Part of a small language model's weights.
Training: 517M tokens, 3943 steps.
MLP neurons of a small language model. Each row is named by its layer, matrix (gate and up: input weights; down: output weights) and neuron, and shows model dimensions 64-191. Each number is 200 + 40 x the weight over its row's rms, rounded and kept within 0 to 999. A neuron's up and down rows have the sign that makes its largest values positive.
Before each neuron's rows, "fires after" lists the tokens most often just before its 100 highest values on Wikipedia text that the model never trained on. A number after a token or word is its count.

fires after: " O" 17, " mo" 12, " =" 9, " A" 6, "A" 5, " UTC" 4
L3.gate437,107,242,216,125,126,150,154,164,143,246,196,193,229,227,210,161,180,199,220,208,226,201,163,251,243,229,173,235,216,165,168,156,202,159,139,250,214,196,187,193,173,196,219,234,195,196,244,185,185,134,269,215,168,166,238,185,196,239,156,251,225,163,238,215,142,226,278,180,173,181,121,266,161,211,238,177,148,227,155,153,162,270,211,206,194,219,235,208,193,227,243,168,165,132,219,232,192,240,277,198,149,125,151,158,163,176,200,217,196,167,181,225,267,160,207,193,216,270,137,178,122,196,172,148,198,105,172,131
L3.up437,211,214,143,168,207,171,146,235,164,180,228,233,192,226,196,254,217,228,202,284,199,287,179,197,217,179,162,168,185,187,189,184,188,151,215,202,214,250,175,220,241,140,232,186,193,203,160,165,231,158,189,132,194,179,222,219,160,163,256,147,291,168,220,166,213,169,231,236,231,197,168,232,185,147,265,246,183,140,201,260,158,173,218,203,138,232,208,186,175,137,214,199,192,164,242,247,228,142,225,171,255,184,115,184,205,247,239,184,133,196,186,217,235,202,245,188,194,133,296,177,217,199,130,249,238,194,159,191
L3.down437,234,154,253,224,160,169,127,240,231,219,216,195,175,177,279,137,184,152,200,206,216,156,218,216,209,211,191,193,324,257,174,207,198,194,214,161,296,176,209,237,184,184,236,203,144,201,119,197,278,106,195,128,234,251,201,201,249,157,192,190,229,195,178,197,190,173,173,291,222,247,261,187,164,185,188,272,220,210,208,287,234,165,189,123,152,225,281,174,139,260,214,194,288,191,173,254,247,233,261,264,205,214,239,222,162,163,240,158,140,202,193,195,216,168,235,253,141,240,196,86,229,238,260,129,143,190,241,209

fires after: "," 75, " an" 6, " a" 4
L5.gate116,129,186,153,173,230,187,194,184,171,125,222,192,152,190,181,291,215,154,219,122,226,197,226,159,230,178,218,194,222,282,245,221,221,119,171,207,219,217,182,179,227,201,233,204,201,183,200,220,194,225,144,159,173,194,218,132,227,195,217,168,227,204,225,282,208,192,248,166,192,144,203,197,250,185,116,220,152,175,143,229,245,181,163,133,170,218,245,197,185,194,291,232,181,262,182,218,228,221,197,283,190,280,188,159,151,184,159,256,191,105,171,235,234,193,174,229,279,229,200,187,231,162,207,279,193,214,220,228
L5.up116,220,235,212,228,263,148,233,73,203,200,197,291,174,162,239,168,251,178,288,223,246,174,195,246,153,204,126,208,139,195,253,221,172,201,319,219,141,169,184,160,216,256,146,147,212,182,246,172,200,170,126,247,212,270,213,220,205,195,279,230,200,275,225,102,248,188,181,208,240,272,227,186,228,171,177,239,187,226,185,215,223,301,271,227,213,237,217,172,197,145,150,178,145,219,209,155,232,201,165,199,226,196,210,207,149,142,205,149,171,197,126,206,206,168,217,247,238,201,223,222,200,201,207,225,268,217,237,197
L5.down116,172,146,186,151,193,193,189,294,242,223,181,116,241,217,140,224,245,135,230,305,226,202,190,150,230,146,163,225,170,256,204,253,225,219,180,192,138,241,192,146,220,245,216,241,212,201,141,202,251,238,230,117,272,255,264,207,176,195,123,197,190,210,248,184,185,260,224,216,210,203,187,173,151,106,240,249,193,251,178,193,96,190,259,210,203,258,180,146,178,185,180,178,163,282,151,234,171,178,200,224,174,170,252,216,251,248,174,273,161,206,292,172,147,226,203,199,208,222,245,207,229,246,201,114,249,162,225,238

fires after: " as" 39, "-" 9, " (" 6, " As" 5, " \"" 4
L3.gate28,201,132,217,192,175,178,154,264,298,161,187,197,168,260,215,284,223,165,237,169,219,291,328,152,162,167,275,260,216,257,272,189,231,138,166,131,251,224,210,217,266,252,162,265,140,126,201,249,236,178,216,183,247,157,276,127,189,190,145,189,176,158,189,227,236,150,190,165,258,228,194,201,211,158,244,240,237,244,227,212,211,218,211,202,191,317,204,179,196,204,213,183,248,208,213,170,194,219,218,171,151,274,251,199,99,241,166,180,146,222,151,247,207,167,184,175,236,196,203,214,242,177,195,176,169,181,234,189
L3.up28,137,166,189,200,171,163,241,275,208,144,142,145,273,253,181,227,187,155,254,236,271,170,296,185,183,193,218,239,172,230,200,176,250,239,269,156,161,221,184,218,170,156,268,222,242,181,181,135,179,147,196,190,172,185,208,243,259,265,175,188,223,219,178,216,230,169,168,155,240,272,247,220,179,203,273,216,192,160,233,159,248,160,247,323,152,197,216,191,164,200,159,238,248,316,193,197,214,260,133,228,177,196,203,169,220,227,233,149,163,172,242,229,217,158,169,164,150,128,188,241,150,206,237,184,302,220,172,159
L3.down28,217,191,166,147,267,246,255,175,172,107,221,193,203,252,210,184,217,165,227,189,203,225,147,235,230,161,226,193,250,284,274,125,202,165,169,160,148,228,121,251,251,165,140,142,179,202,158,189,172,111,138,208,185,305,154,246,182,195,230,188,213,205,143,251,223,208,289,239,192,226,240,223,114,228,229,252,157,218,132,162,169,157,177,235,194,256,190,168,145,219,248,196,182,230,267,205,192,164,214,156,185,234,149,171,159,198,228,229,197,209,151,195,213,191,192,256,253,139,175,121,193,233,187,281,174,165,201,150

fires after: "19" 16, " (" 16, "18" 13, "," 9, "=" 6, "17" 5
L3.gate312,254,223,210,199,184,221,234,185,227,198,158,237,236,181,201,194,188,203,176,258,293,240,190,214,244,210,167,257,206,172,215,221,213,182,156,173,209,122,229,131,115,234,240,220,247,196,177,214,161,182,225,221,241,154,216,190,213,199,169,173,178,200,214,244,166,218,125,269,213,140,217,196,175,260,224,206,196,142,181,270,181,160,218,228,202,158,224,116,237,198,216,144,145,180,211,176,220,204,186,109,165,148,176,184,271,225,207,224,253,225,199,215,193,185,214,228,205,190,181,192,231,164,158,195,142,212,215,151
L3.up312,257,189,177,232,141,188,222,167,252,274,189,233,300,195,226,193,191,168,220,235,184,202,215,228,272,250,274,168,186,236,171,134,216,267,228,255,115,157,207,98,164,244,192,202,226,189,242,219,196,201,185,233,213,268,213,169,185,150,265,191,185,204,257,225,220,209,161,227,241,229,158,146,195,215,205,279,127,129,165,172,223,198,163,165,159,188,235,228,183,254,268,180,167,280,201,139,163,144,188,204,180,157,294,299,203,163,191,104,219,183,198,169,168,231,226,214,193,201,235,206,180,193,222,234,201,149,279,148
L3.down312,221,244,317,214,195,249,180,172,172,144,156,299,301,141,191,222,251,156,199,174,194,212,161,223,208,245,188,213,184,257,182,190,244,153,190,212,209,259,149,226,189,201,257,232,232,105,160,165,131,209,164,173,182,190,235,221,152,295,214,188,214,199,234,146,178,270,186,182,190,162,177,253,155,250,274,179,212,234,163,191,212,198,194,243,193,216,129,175,143,237,162,142,229,236,180,169,237,230,153,238,172,196,239,205,160,191,212,198,219,215,196,199,211,216,192,192,221,223,166,171,192,192,131,253,183,267,93,223

fires after: " The" 23, " the" 19, "." 10, "," 10, "\n\n" 8, "The" 7
L3.gate13,100,212,199,179,169,198,190,220,226,267,200,192,217,97,219,225,204,203,221,234,227,238,176,136,278,203,202,217,215,235,163,292,160,195,193,226,171,252,241,218,219,221,173,191,201,194,263,237,195,155,226,124,216,193,134,144,202,299,237,187,239,175,194,209,221,205,176,174,229,160,212,231,297,198,218,196,160,255,188,230,232,181,202,162,266,232,220,138,168,244,169,165,156,156,239,250,209,155,191,186,204,211,182,199,95,172,188,174,236,238,210,233,198,150,192,242,235,199,222,252,183,205,134,198,236,108,206,213
L3.up13,199,223,181,251,207,217,273,209,184,232,246,167,192,168,220,172,199,145,168,163,166,223,220,162,185,177,166,151,211,270,191,246,180,221,220,225,219,266,178,235,179,203,162,236,264,190,285,196,258,160,177,180,193,207,211,176,173,300,226,216,205,217,221,146,145,212,166,201,253,212,206,189,225,199,253,183,251,265,125,190,188,156,224,157,251,241,220,222,211,177,173,229,221,139,236,225,179,222,184,181,264,237,233,154,165,156,197,169,239,241,184,236,211,131,201,194,174,186,232,173,244,150,181,151,200,204,183,252
L3.down13,120,156,171,282,201,215,143,213,299,207,118,206,240,189,127,161,271,181,190,276,115,238,178,178,234,224,266,176,152,177,132,171,179,257,245,222,189,207,240,148,133,194,226,257,193,193,203,147,190,173,239,167,171,156,195,207,140,165,158,225,180,263,218,197,178,251,189,195,263,146,270,129,208,213,176,218,230,132,196,213,250,231,235,170,236,215,159,198,177,162,201,175,169,188,258,196,193,90,310,116,186,217,193,240,253,200,199,180,185,220,187,189,321,235,274,103,189,197,187,200,195,243,192,226,232,183,192,236

fires after: "." 29, "," 19, " where" 5, " the" 5, "\n\n" 4, " reb" 4
L3.gate292,201,174,225,208,139,327,146,188,165,172,129,178,175,162,138,169,139,220,212,207,233,230,203,330,205,209,159,195,190,214,232,211,212,193,184,233,184,233,187,263,226,207,262,176,238,215,251,210,252,215,187,173,173,220,194,245,182,227,147,198,182,270,196,176,143,181,232,205,250,159,206,273,206,266,160,201,225,166,162,254,271,226,265,239,189,183,161,253,181,212,206,236,183,270,193,213,204,208,250,288,268,243,191,151,225,177,202,200,202,215,172,218,211,242,179,204,229,223,180,218,235,229,227,146,271,245,275,215
L3.up292,188,205,297,157,180,236,218,150,263,204,214,172,151,170,215,200,197,201,236,263,193,247,317,190,180,181,219,199,229,159,177,233,191,256,197,236,267,189,168,188,166,181,180,254,209,132,239,213,188,189,217,224,320,191,245,219,127,226,268,141,206,175,226,250,175,127,202,244,111,215,194,226,245,184,219,223,215,180,171,191,219,284,200,119,333,189,190,274,150,226,148,156,211,189,224,265,169,238,179,280,197,186,217,109,160,238,176,183,278,249,123,202,230,226,192,209,255,222,145,155,124,222,209,215,204,208,215,214
L3.down292,125,151,217,227,120,135,199,218,222,196,137,182,179,151,205,211,250,120,194,199,206,203,236,193,140,139,202,193,197,225,257,184,155,181,185,225,179,196,194,213,193,205,204,191,141,249,193,134,224,189,133,135,185,201,194,224,152,199,159,185,223,159,226,191,154,90,153,211,164,283,186,232,128,171,145,230,208,191,145,254,169,193,264,190,254,160,178,209,218,237,189,223,208,205,147,239,144,202,216,277,212,201,213,217,234,193,200,207,155,223,141,159,256,220,169,205,204,159,295,196,138,227,204,165,167,176,227,127

fires after: "=" 56, "\n\n" 24, "." 18
L5.gate284,210,232,157,193,267,142,234,181,148,156,194,173,143,95,165,202,211,198,134,194,198,148,194,161,253,178,210,184,202,186,240,192,190,250,197,204,200,154,142,237,186,263,216,223,155,216,200,188,267,183,205,202,239,95,140,237,173,194,241,163,187,189,222,177,198,184,170,274,169,158,154,317,216,227,124,302,228,236,175,208,227,191,236,219,176,205,201,188,239,184,176,268,251,277,233,210,240,185,225,209,220,236,177,225,226,163,177,172,199,321,190,229,200,174,240,202,154,127,193,238,244,201,202,223,198,152,163,241
L5.up284,245,227,228,277,198,280,242,201,173,204,199,239,187,217,166,254,170,268,213,159,102,189,188,147,207,177,179,221,298,220,278,263,184,230,158,187,256,193,196,239,134,205,148,187,241,217,166,185,173,183,252,238,220,228,178,202,93,202,230,181,224,219,120,263,163,215,226,163,222,210,109,223,178,204,175,253,196,197,186,171,206,191,258,194,215,219,152,200,173,179,155,262,261,118,225,174,229,244,150,202,190,182,220,218,237,193,173,218,209,164,196,209,199,296,207,165,188,278,139,198,158,250,169,251,238,211,191,100
L5.down284,109,239,168,157,224,160,129,174,224,205,159,243,198,216,207,201,233,249,243,220,178,266,221,160,221,159,195,255,218,188,129,193,246,255,186,125,214,187,271,203,289,235,199,186,202,221,204,193,192,188,182,244,219,215,194,250,236,138,224,257,230,186,282,185,166,113,241,229,198,207,111,253,209,219,202,243,169,81,223,192,198,192,239,201,165,180,214,173,289,200,172,180,244,253,217,217,151,192,162,174,217,179,282,258,206,250,172,222,282,138,113,236,142,122,286,209,180,248,182,194,169,208,173,259,210,226,230,255

fires after: "=" 35, "\n" 27, "Rec" 4
L3.gate808,212,165,188,188,225,205,167,180,179,208,234,189,183,221,240,207,157,206,170,227,177,187,230,216,120,235,145,134,125,198,206,236,141,246,251,189,189,252,163,220,119,221,229,249,162,207,165,183,230,150,214,136,204,183,241,160,254,212,177,248,243,212,219,145,190,188,216,190,223,199,143,219,195,208,197,157,173,226,194,120,171,213,222,147,200,285,261,228,171,235,234,128,201,169,237,172,174,209,280,203,221,183,185,169,236,230,159,226,218,113,242,167,178,188,176,219,151,156,153,208,194,210,150,263,173,250,163,155
L3.up808,222,137,159,215,202,259,254,198,192,251,267,129,251,167,245,194,183,252,149,264,139,221,191,207,192,187,209,252,221,170,156,249,163,275,155,259,136,271,95,176,157,218,264,159,159,240,210,126,127,247,261,121,189,259,242,207,238,247,280,262,198,216,200,248,175,192,220,153,156,214,117,193,208,214,151,192,180,171,168,106,116,186,282,192,175,259,255,234,234,215,200,163,214,226,207,168,194,189,160,157,205,158,245,244,156,250,146,216,262,254,228,183,182,204,258,242,221,230,203,229,254,150,268,240,150,214,164,148
L3.down808,200,201,199,168,170,222,266,237,173,90,223,240,219,197,206,184,237,218,145,191,166,213,157,251,219,251,185,187,207,191,230,214,98,189,174,236,171,197,162,173,169,188,251,253,251,212,238,199,177,236,203,240,200,97,252,191,189,146,164,175,215,221,176,172,209,165,229,177,247,140,225,59,175,124,121,132,191,208,200,196,191,213,207,223,152,194,212,119,230,196,141,110,143,149,201,204,185,157,229,176,133,141,174,239,223,203,197,165,212,186,205,231,181,244,194,235,233,176,258,195,212,231,180,202,219,231,197,159

fires after: " is" 34, ")" 18, " was" 15, "," 4
L3.gate142,143,158,233,160,170,174,195,198,206,180,216,282,207,206,230,166,211,195,219,255,230,175,176,226,256,161,163,169,264,226,235,204,180,181,262,214,245,234,197,195,181,214,196,219,168,204,206,221,245,174,196,125,206,273,209,220,258,269,162,223,249,169,150,213,203,229,188,182,214,247,222,194,237,190,250,179,196,231,140,158,216,256,152,146,239,191,233,117,204,207,194,175,149,191,201,225,203,172,49,275,224,161,225,209,192,204,234,273,154,182,257,246,205,128,217,174,197,241,157,217,256,269,168,147,206,187,177,134
L3.up142,217,142,225,173,291,224,161,96,160,224,217,208,149,204,162,164,204,111,151,156,226,202,198,249,170,206,184,213,206,201,221,211,185,179,169,179,221,212,129,253,196,237,197,176,215,167,150,170,272,121,171,197,142,257,274,174,222,284,223,228,181,278,144,199,209,194,221,281,151,194,207,208,197,139,216,214,207,225,133,266,166,235,123,229,207,205,168,238,199,157,220,221,251,166,197,132,164,275,137,250,213,244,202,206,284,165,165,191,202,159,217,217,230,277,130,215,210,238,91,232,248,192,216,270,264,170,219,199
L3.down142,144,211,169,170,193,200,217,270,162,190,241,260,173,192,218,181,233,202,160,300,196,212,194,195,273,195,157,172,250,224,173,259,192,153,198,178,141,189,231,216,267,245,196,227,303,306,207,212,247,125,151,153,166,216,170,196,261,171,162,199,175,223,183,189,285,248,158,237,270,224,264,152,184,167,200,197,233,204,182,187,249,177,198,173,163,230,191,111,251,277,202,187,162,213,122,130,233,175,153,213,165,285,210,222,176,231,189,209,200,233,199,294,139,150,202,97,188,185,183,205,166,174,179,180,193,237,213,197

fires after: "\n\n" 99
L5.gate489,222,238,153,207,161,200,246,257,177,186,245,146,260,187,167,187,101,221,236,200,178,230,192,137,168,168,225,128,166,202,170,225,243,217,183,164,172,188,200,157,145,160,185,238,255,169,223,179,212,215,157,228,117,285,242,238,227,192,207,161,220,182,159,182,246,273,194,230,96,174,240,207,188,196,191,223,251,188,227,244,183,230,105,288,218,214,197,158,154,226,181,256,196,215,263,190,218,229,250,313,195,195,166,207,134,160,225,175,190,141,166,120,220,271,202,222,281,228,160,200,197,187,232,272,195,256,240,200
L5.up489,188,246,183,187,214,145,219,165,233,233,208,193,270,214,215,215,188,266,175,182,192,256,247,178,206,197,249,237,224,194,254,159,197,178,208,258,296,253,227,206,194,183,127,218,178,185,184,233,217,208,260,201,294,157,234,154,184,152,175,219,268,219,186,152,147,148,150,207,261,218,206,131,202,267,214,267,215,144,190,282,194,207,215,107,224,119,157,232,225,239,262,158,152,174,150,258,180,215,244,160,187,191,221,243,191,163,153,199,172,212,226,315,172,198,235,200,150,150,164,178,255,240,178,169,166,182,175,133
L5.down489,195,186,175,194,169,265,161,233,192,215,245,153,221,170,201,229,147,193,231,256,207,221,179,156,148,207,157,154,151,232,139,220,183,219,174,159,106,164,230,162,201,212,231,182,226,193,197,132,157,142,107,235,140,272,166,275,206,186,171,152,205,250,190,228,221,277,255,199,187,219,153,209,201,153,205,202,164,174,224,202,254,178,188,272,214,240,252,192,198,222,156,203,220,235,264,167,228,205,184,297,183,167,173,145,189,208,164,248,211,169,206,176,263,240,192,200,216,219,177,216,184,102,225,223,238,212,251,243

fires after: "\n\n" 57, "\n" 9, " Gu" 5, "." 5, " acc" 5, " Pos" 4
L3.gate705,310,254,191,224,225,247,262,252,131,208,207,193,229,194,239,268,209,150,194,189,215,229,171,236,185,217,176,237,175,228,214,243,205,171,229,179,208,156,214,217,197,178,138,209,220,179,227,165,186,221,190,230,155,124,153,140,168,214,118,246,179,151,106,155,256,168,144,225,210,233,206,179,227,210,176,254,132,199,161,220,250,277,239,164,218,168,175,166,215,168,181,227,199,159,243,256,177,213,184,231,193,201,222,211,188,187,215,262,183,204,225,253,149,192,91,247,194,227,231,134,184,218,208,164,177,200,256,219
L3.up705,149,223,204,178,174,305,267,259,191,244,191,200,237,227,230,218,196,152,202,223,238,248,259,233,268,110,191,211,201,238,188,259,176,226,229,182,228,197,229,222,239,166,176,215,230,185,242,205,135,273,210,229,209,147,235,196,119,150,218,248,167,127,154,114,146,219,220,213,154,226,232,210,229,183,155,197,151,217,169,94,184,195,212,159,198,191,202,213,180,263,223,182,137,181,217,242,159,190,214,181,169,274,251,131,161,245,219,209,135,204,242,186,235,167,127,228,186,271,229,207,130,209,234,215,184,209,231,197
L3.down705,217,244,198,182,270,173,200,193,200,191,245,150,142,244,196,207,164,237,145,227,156,271,208,190,193,235,191,183,213,171,167,252,167,181,230,177,271,160,254,295,165,210,139,222,235,129,169,146,203,175,212,182,222,194,249,232,222,183,181,237,205,134,211,157,183,177,132,236,241,210,234,209,205,179,153,264,192,181,213,145,249,246,249,182,220,231,238,251,255,227,197,161,138,168,144,152,198,188,198,199,197,205,119,220,193,148,235,206,241,236,110,266,244,233,161,214,185,267,246,238,179,192,222,196,185,242,166,160

fires after: " on" 16, " U" 13, "'" 13, " the" 13, " to" 10
L5.gate341,207,195,180,165,204,234,187,190,247,244,190,167,179,207,211,205,197,222,214,210,153,194,223,225,260,197,175,257,193,225,137,296,191,301,190,197,213,140,126,269,273,172,223,204,228,128,210,209,159,244,260,249,174,269,154,161,160,120,219,253,241,236,244,133,215,283,305,254,210,256,178,173,201,187,154,226,170,143,140,238,200,247,150,186,239,156,203,199,196,241,189,208,214,250,186,221,224,217,171,228,184,197,210,277,187,180,237,212,190,225,188,204,102,186,156,245,189,153,172,188,184,248,168,193,275,209,243,194
L5.up341,206,256,165,279,245,134,167,176,235,157,214,196,232,203,194,168,261,250,222,229,213,193,210,258,138,243,196,256,173,257,230,207,184,200,236,147,130,207,191,178,239,267,219,169,150,176,227,148,174,162,240,171,187,172,200,221,191,282,193,134,131,209,182,226,123,133,133,162,242,229,109,261,189,228,207,172,196,145,247,213,215,209,159,283,150,227,197,178,263,210,195,195,172,267,220,235,179,132,184,276,239,214,162,193,189,181,287,209,183,213,200,207,181,200,201,259,213,218,214,180,240,163,214,236,158,228,172,202
L5.down341,148,229,200,169,144,232,310,266,173,226,112,161,257,173,161,276,144,146,168,159,151,167,148,194,198,197,243,218,228,177,227,236,177,204,160,177,191,238,228,257,238,181,206,222,137,230,115,177,219,203,186,196,257,196,305,189,265,177,128,149,169,264,186,266,241,166,200,169,211,174,193,316,171,221,203,142,181,185,146,246,198,194,153,191,178,160,176,173,186,198,198,223,219,182,237,268,207,243,215,178,249,204,245,211,262,204,250,194,214,168,265,231,181,179,197,276,223,229,230,179,157,188,213,224,229,234,271,264

fires after: "=" 47, ")" 14, " |" 9, " =" 6
L3.gate685,263,241,229,144,200,184,180,179,148,261,206,152,143,203,253,176,228,122,228,153,90,181,238,253,217,190,206,251,226,157,189,245,157,120,199,190,235,280,130,232,212,166,175,230,201,222,243,158,158,171,238,191,191,184,272,235,178,121,142,182,222,208,197,183,186,159,252,228,179,224,126,264,249,192,209,151,217,188,147,115,222,281,167,165,251,230,222,194,200,231,195,209,210,207,180,227,195,125,225,181,141,178,257,198,204,209,269,226,228,187,224,210,177,163,287,207,216,183,176,260,227,146,242,200,238,190,222,172
L3.up685,196,202,146,123,167,166,241,204,196,185,232,228,176,162,255,151,241,170,240,262,206,157,196,218,211,140,169,251,174,198,176,298,211,152,184,185,168,159,169,150,213,281,231,182,206,217,248,221,220,139,164,273,201,192,231,211,131,180,201,261,258,206,236,201,214,119,241,167,154,175,252,236,239,244,212,223,183,132,200,179,217,253,221,199,197,208,214,210,205,183,188,229,237,292,183,184,285,235,122,168,280,237,144,118,220,223,204,179,219,173,270,147,221,244,176,173,176,126,242,233,147,199,254,193,231,134,164,156
L3.down685,301,127,170,231,197,163,147,271,142,174,219,230,145,191,171,221,147,209,192,188,156,241,151,246,246,239,227,219,222,234,188,245,192,299,228,213,181,199,186,156,229,125,183,211,206,255,155,176,141,260,245,173,202,204,240,197,200,252,207,219,211,150,118,267,269,228,177,188,204,155,250,155,192,192,150,158,220,163,202,246,192,200,227,263,157,263,156,200,241,243,222,232,217,184,227,198,171,156,158,156,184,174,172,166,165,200,177,214,184,182,150,221,238,174,248,215,268,261,129,208,184,143,196,221,199,249,115,192

fires after: "\n\n" 58, "Rec" 4
L5.gate314,225,173,184,244,202,255,196,247,177,228,292,141,254,244,153,179,211,212,211,201,242,199,172,206,228,188,222,210,268,194,204,169,150,157,173,220,141,105,175,216,139,208,278,251,226,172,223,120,100,188,180,214,170,217,215,210,231,204,202,164,173,153,278,162,217,197,202,312,212,214,144,230,210,182,156,122,233,234,179,171,257,153,218,127,203,243,195,289,225,196,229,271,209,173,195,175,290,208,231,199,242,154,218,205,241,208,191,233,224,179,113,218,142,199,241,218,228,206,202,152,174,220,240,259,204,200,203,202
L5.up314,140,189,194,200,167,144,226,214,193,140,227,256,214,215,236,171,137,303,113,220,226,184,213,171,124,211,212,253,214,153,265,226,201,134,225,192,135,201,221,169,175,208,191,223,226,193,211,188,144,236,256,201,171,187,182,222,256,153,230,171,207,228,219,188,158,195,228,244,253,213,133,232,156,244,202,154,135,253,223,247,189,139,159,219,170,198,160,190,223,237,177,232,180,201,230,223,180,174,237,175,181,121,218,182,135,206,184,182,204,233,196,173,209,231,196,251,158,208,141,164,204,206,226,130,207,164,196,187
L5.down314,196,166,214,222,163,226,151,211,213,253,216,227,192,246,202,193,174,91,166,232,74,212,151,162,157,291,200,178,241,181,138,170,174,243,205,198,114,218,157,165,214,231,168,204,186,139,189,215,146,204,175,210,178,259,221,248,188,112,229,227,237,227,214,230,181,176,144,209,195,220,213,267,232,230,215,206,187,273,259,85,132,220,213,299,177,261,208,226,156,254,193,188,202,245,170,160,135,150,217,202,230,226,202,159,150,210,247,140,135,165,166,202,208,288,202,243,235,158,134,176,228,162,214,230,197,223,249,223

fires after: " =" 55, ";" 5
L3.gate783,191,190,163,175,221,213,237,170,194,187,247,190,251,206,165,187,190,191,200,183,206,233,127,249,241,105,128,222,206,218,195,200,183,116,204,253,143,187,114,184,220,246,220,268,102,252,149,187,229,218,169,248,275,268,207,273,265,200,272,218,237,212,138,217,209,235,229,224,201,195,142,179,141,201,154,174,178,194,160,217,201,203,180,252,225,209,124,216,210,158,240,182,203,199,205,289,188,254,154,223,174,249,191,143,182,161,171,150,156,220,220,224,213,188,266,143,160,239,144,202,234,206,145,114,206,193,194,153
L3.up783,202,232,201,161,217,167,246,184,137,192,151,216,261,196,238,215,260,181,261,171,223,206,102,242,174,223,232,207,231,187,166,222,208,166,161,180,243,240,194,188,175,211,164,201,315,208,199,242,257,138,158,213,121,231,218,168,230,198,219,175,199,146,229,176,208,119,161,227,212,225,234,188,191,164,146,229,217,132,145,193,264,160,190,174,190,284,162,218,115,184,236,199,206,170,211,251,199,260,227,202,259,215,174,184,237,195,217,236,183,226,241,261,224,236,199,206,271,269,171,214,178,178,142,194,180,232,166,323
L3.down783,190,218,202,197,204,245,217,179,162,121,254,146,215,158,176,201,194,223,152,216,200,253,256,205,256,206,188,239,280,212,227,188,221,155,255,172,258,154,150,222,145,211,178,236,198,177,187,217,261,215,137,221,196,112,186,291,231,195,225,164,201,203,192,206,179,222,205,281,152,179,165,145,195,203,165,213,227,217,220,186,182,165,170,184,202,244,174,233,151,199,235,220,227,192,181,233,193,244,142,124,180,158,248,249,267,209,233,228,93,274,167,305,235,119,174,227,212,204,113,156,207,178,164,214,226,203,128,245

fires after: "–" 52, "-" 11, " -" 5
L3.gate709,171,213,230,254,143,273,182,228,242,173,151,194,198,182,163,233,141,152,198,219,189,165,221,150,225,165,239,214,208,263,216,226,209,199,256,176,180,258,144,266,202,197,211,204,165,228,162,230,240,192,202,178,198,208,200,241,211,156,201,202,221,213,206,259,207,202,145,213,212,200,117,159,177,166,182,121,234,205,169,234,209,165,227,141,245,222,131,286,164,158,181,182,178,240,168,129,238,201,163,208,161,158,215,212,211,204,166,219,205,161,179,264,188,204,114,190,189,194,237,245,215,221,248,172,117,234,268,218
L3.up709,83,201,234,185,172,265,229,163,208,248,127,190,240,258,211,261,252,166,237,128,140,148,205,195,188,221,182,185,218,182,217,173,209,220,105,126,236,168,202,251,183,160,214,236,211,220,192,186,168,183,189,284,215,185,162,221,186,188,139,183,168,207,259,228,172,222,175,205,200,200,264,241,198,179,168,143,176,218,235,192,192,196,221,250,192,206,209,270,191,153,198,172,188,183,294,210,217,139,184,208,188,224,194,116,172,260,155,165,156,185,207,170,237,205,113,186,199,212,225,147,214,236,152,140,189,169,146,221
L3.down709,130,159,234,258,248,150,264,142,272,245,181,224,200,215,239,242,213,146,158,115,199,213,169,158,240,206,237,175,170,208,185,212,158,135,227,181,190,220,268,286,185,177,167,211,196,209,242,244,265,239,170,219,253,152,202,278,187,182,251,166,163,211,169,198,181,126,201,191,252,171,233,199,175,211,219,316,226,272,256,152,190,231,195,162,173,200,218,141,224,221,228,175,217,245,233,233,182,195,211,247,179,152,199,250,171,236,216,190,152,163,157,188,222,226,204,221,174,207,162,131,196,173,151,217,158,188,158,214

fires after: " |" 26, " (" 13, "," 8, ":" 7, " the" 5, ";" 5
L3.gate182,155,140,259,246,222,227,234,208,212,282,154,170,203,232,228,180,199,164,242,171,271,209,119,203,166,283,237,171,268,188,224,163,225,213,224,228,224,223,134,222,167,179,156,250,283,195,196,281,154,195,205,144,201,143,223,158,200,169,277,186,196,288,293,191,200,239,223,274,249,217,226,176,154,277,203,212,206,170,137,196,220,143,161,299,246,275,219,262,228,181,239,203,222,282,239,181,222,187,230,233,202,224,250,191,172,143,230,134,210,222,247,182,209,212,180,194,137,91,202,174,272,264,159,175,216,148,191,310
L3.up182,174,149,226,266,141,200,205,160,206,236,238,235,205,181,198,80,168,258,205,134,154,190,224,164,186,222,172,188,228,247,264,227,203,179,287,254,178,183,240,212,146,164,263,208,259,203,233,186,206,148,117,266,202,232,169,230,238,250,164,171,194,229,229,210,162,222,229,266,177,228,236,283,167,233,245,215,236,157,142,120,161,201,209,179,218,220,165,182,192,140,185,224,235,203,260,257,261,198,193,222,234,177,214,229,227,200,232,218,251,207,299,230,215,231,203,207,149,285,164,252,158,206,237,214,193,217,226,142
L3.down182,143,178,275,138,268,212,252,218,184,190,160,137,217,197,116,218,263,238,197,172,198,227,215,211,158,215,183,212,187,203,235,123,202,170,164,171,245,174,158,172,205,226,208,173,185,210,275,226,225,223,188,206,145,170,167,185,182,207,256,199,210,164,225,231,218,173,84,147,211,259,211,205,186,169,136,186,175,247,220,189,240,145,173,128,219,211,215,202,196,211,235,238,182,241,115,238,164,222,181,180,138,110,193,240,194,167,172,215,197,244,222,166,154,227,198,159,157,164,134,250,223,166,248,172,207,206,291,174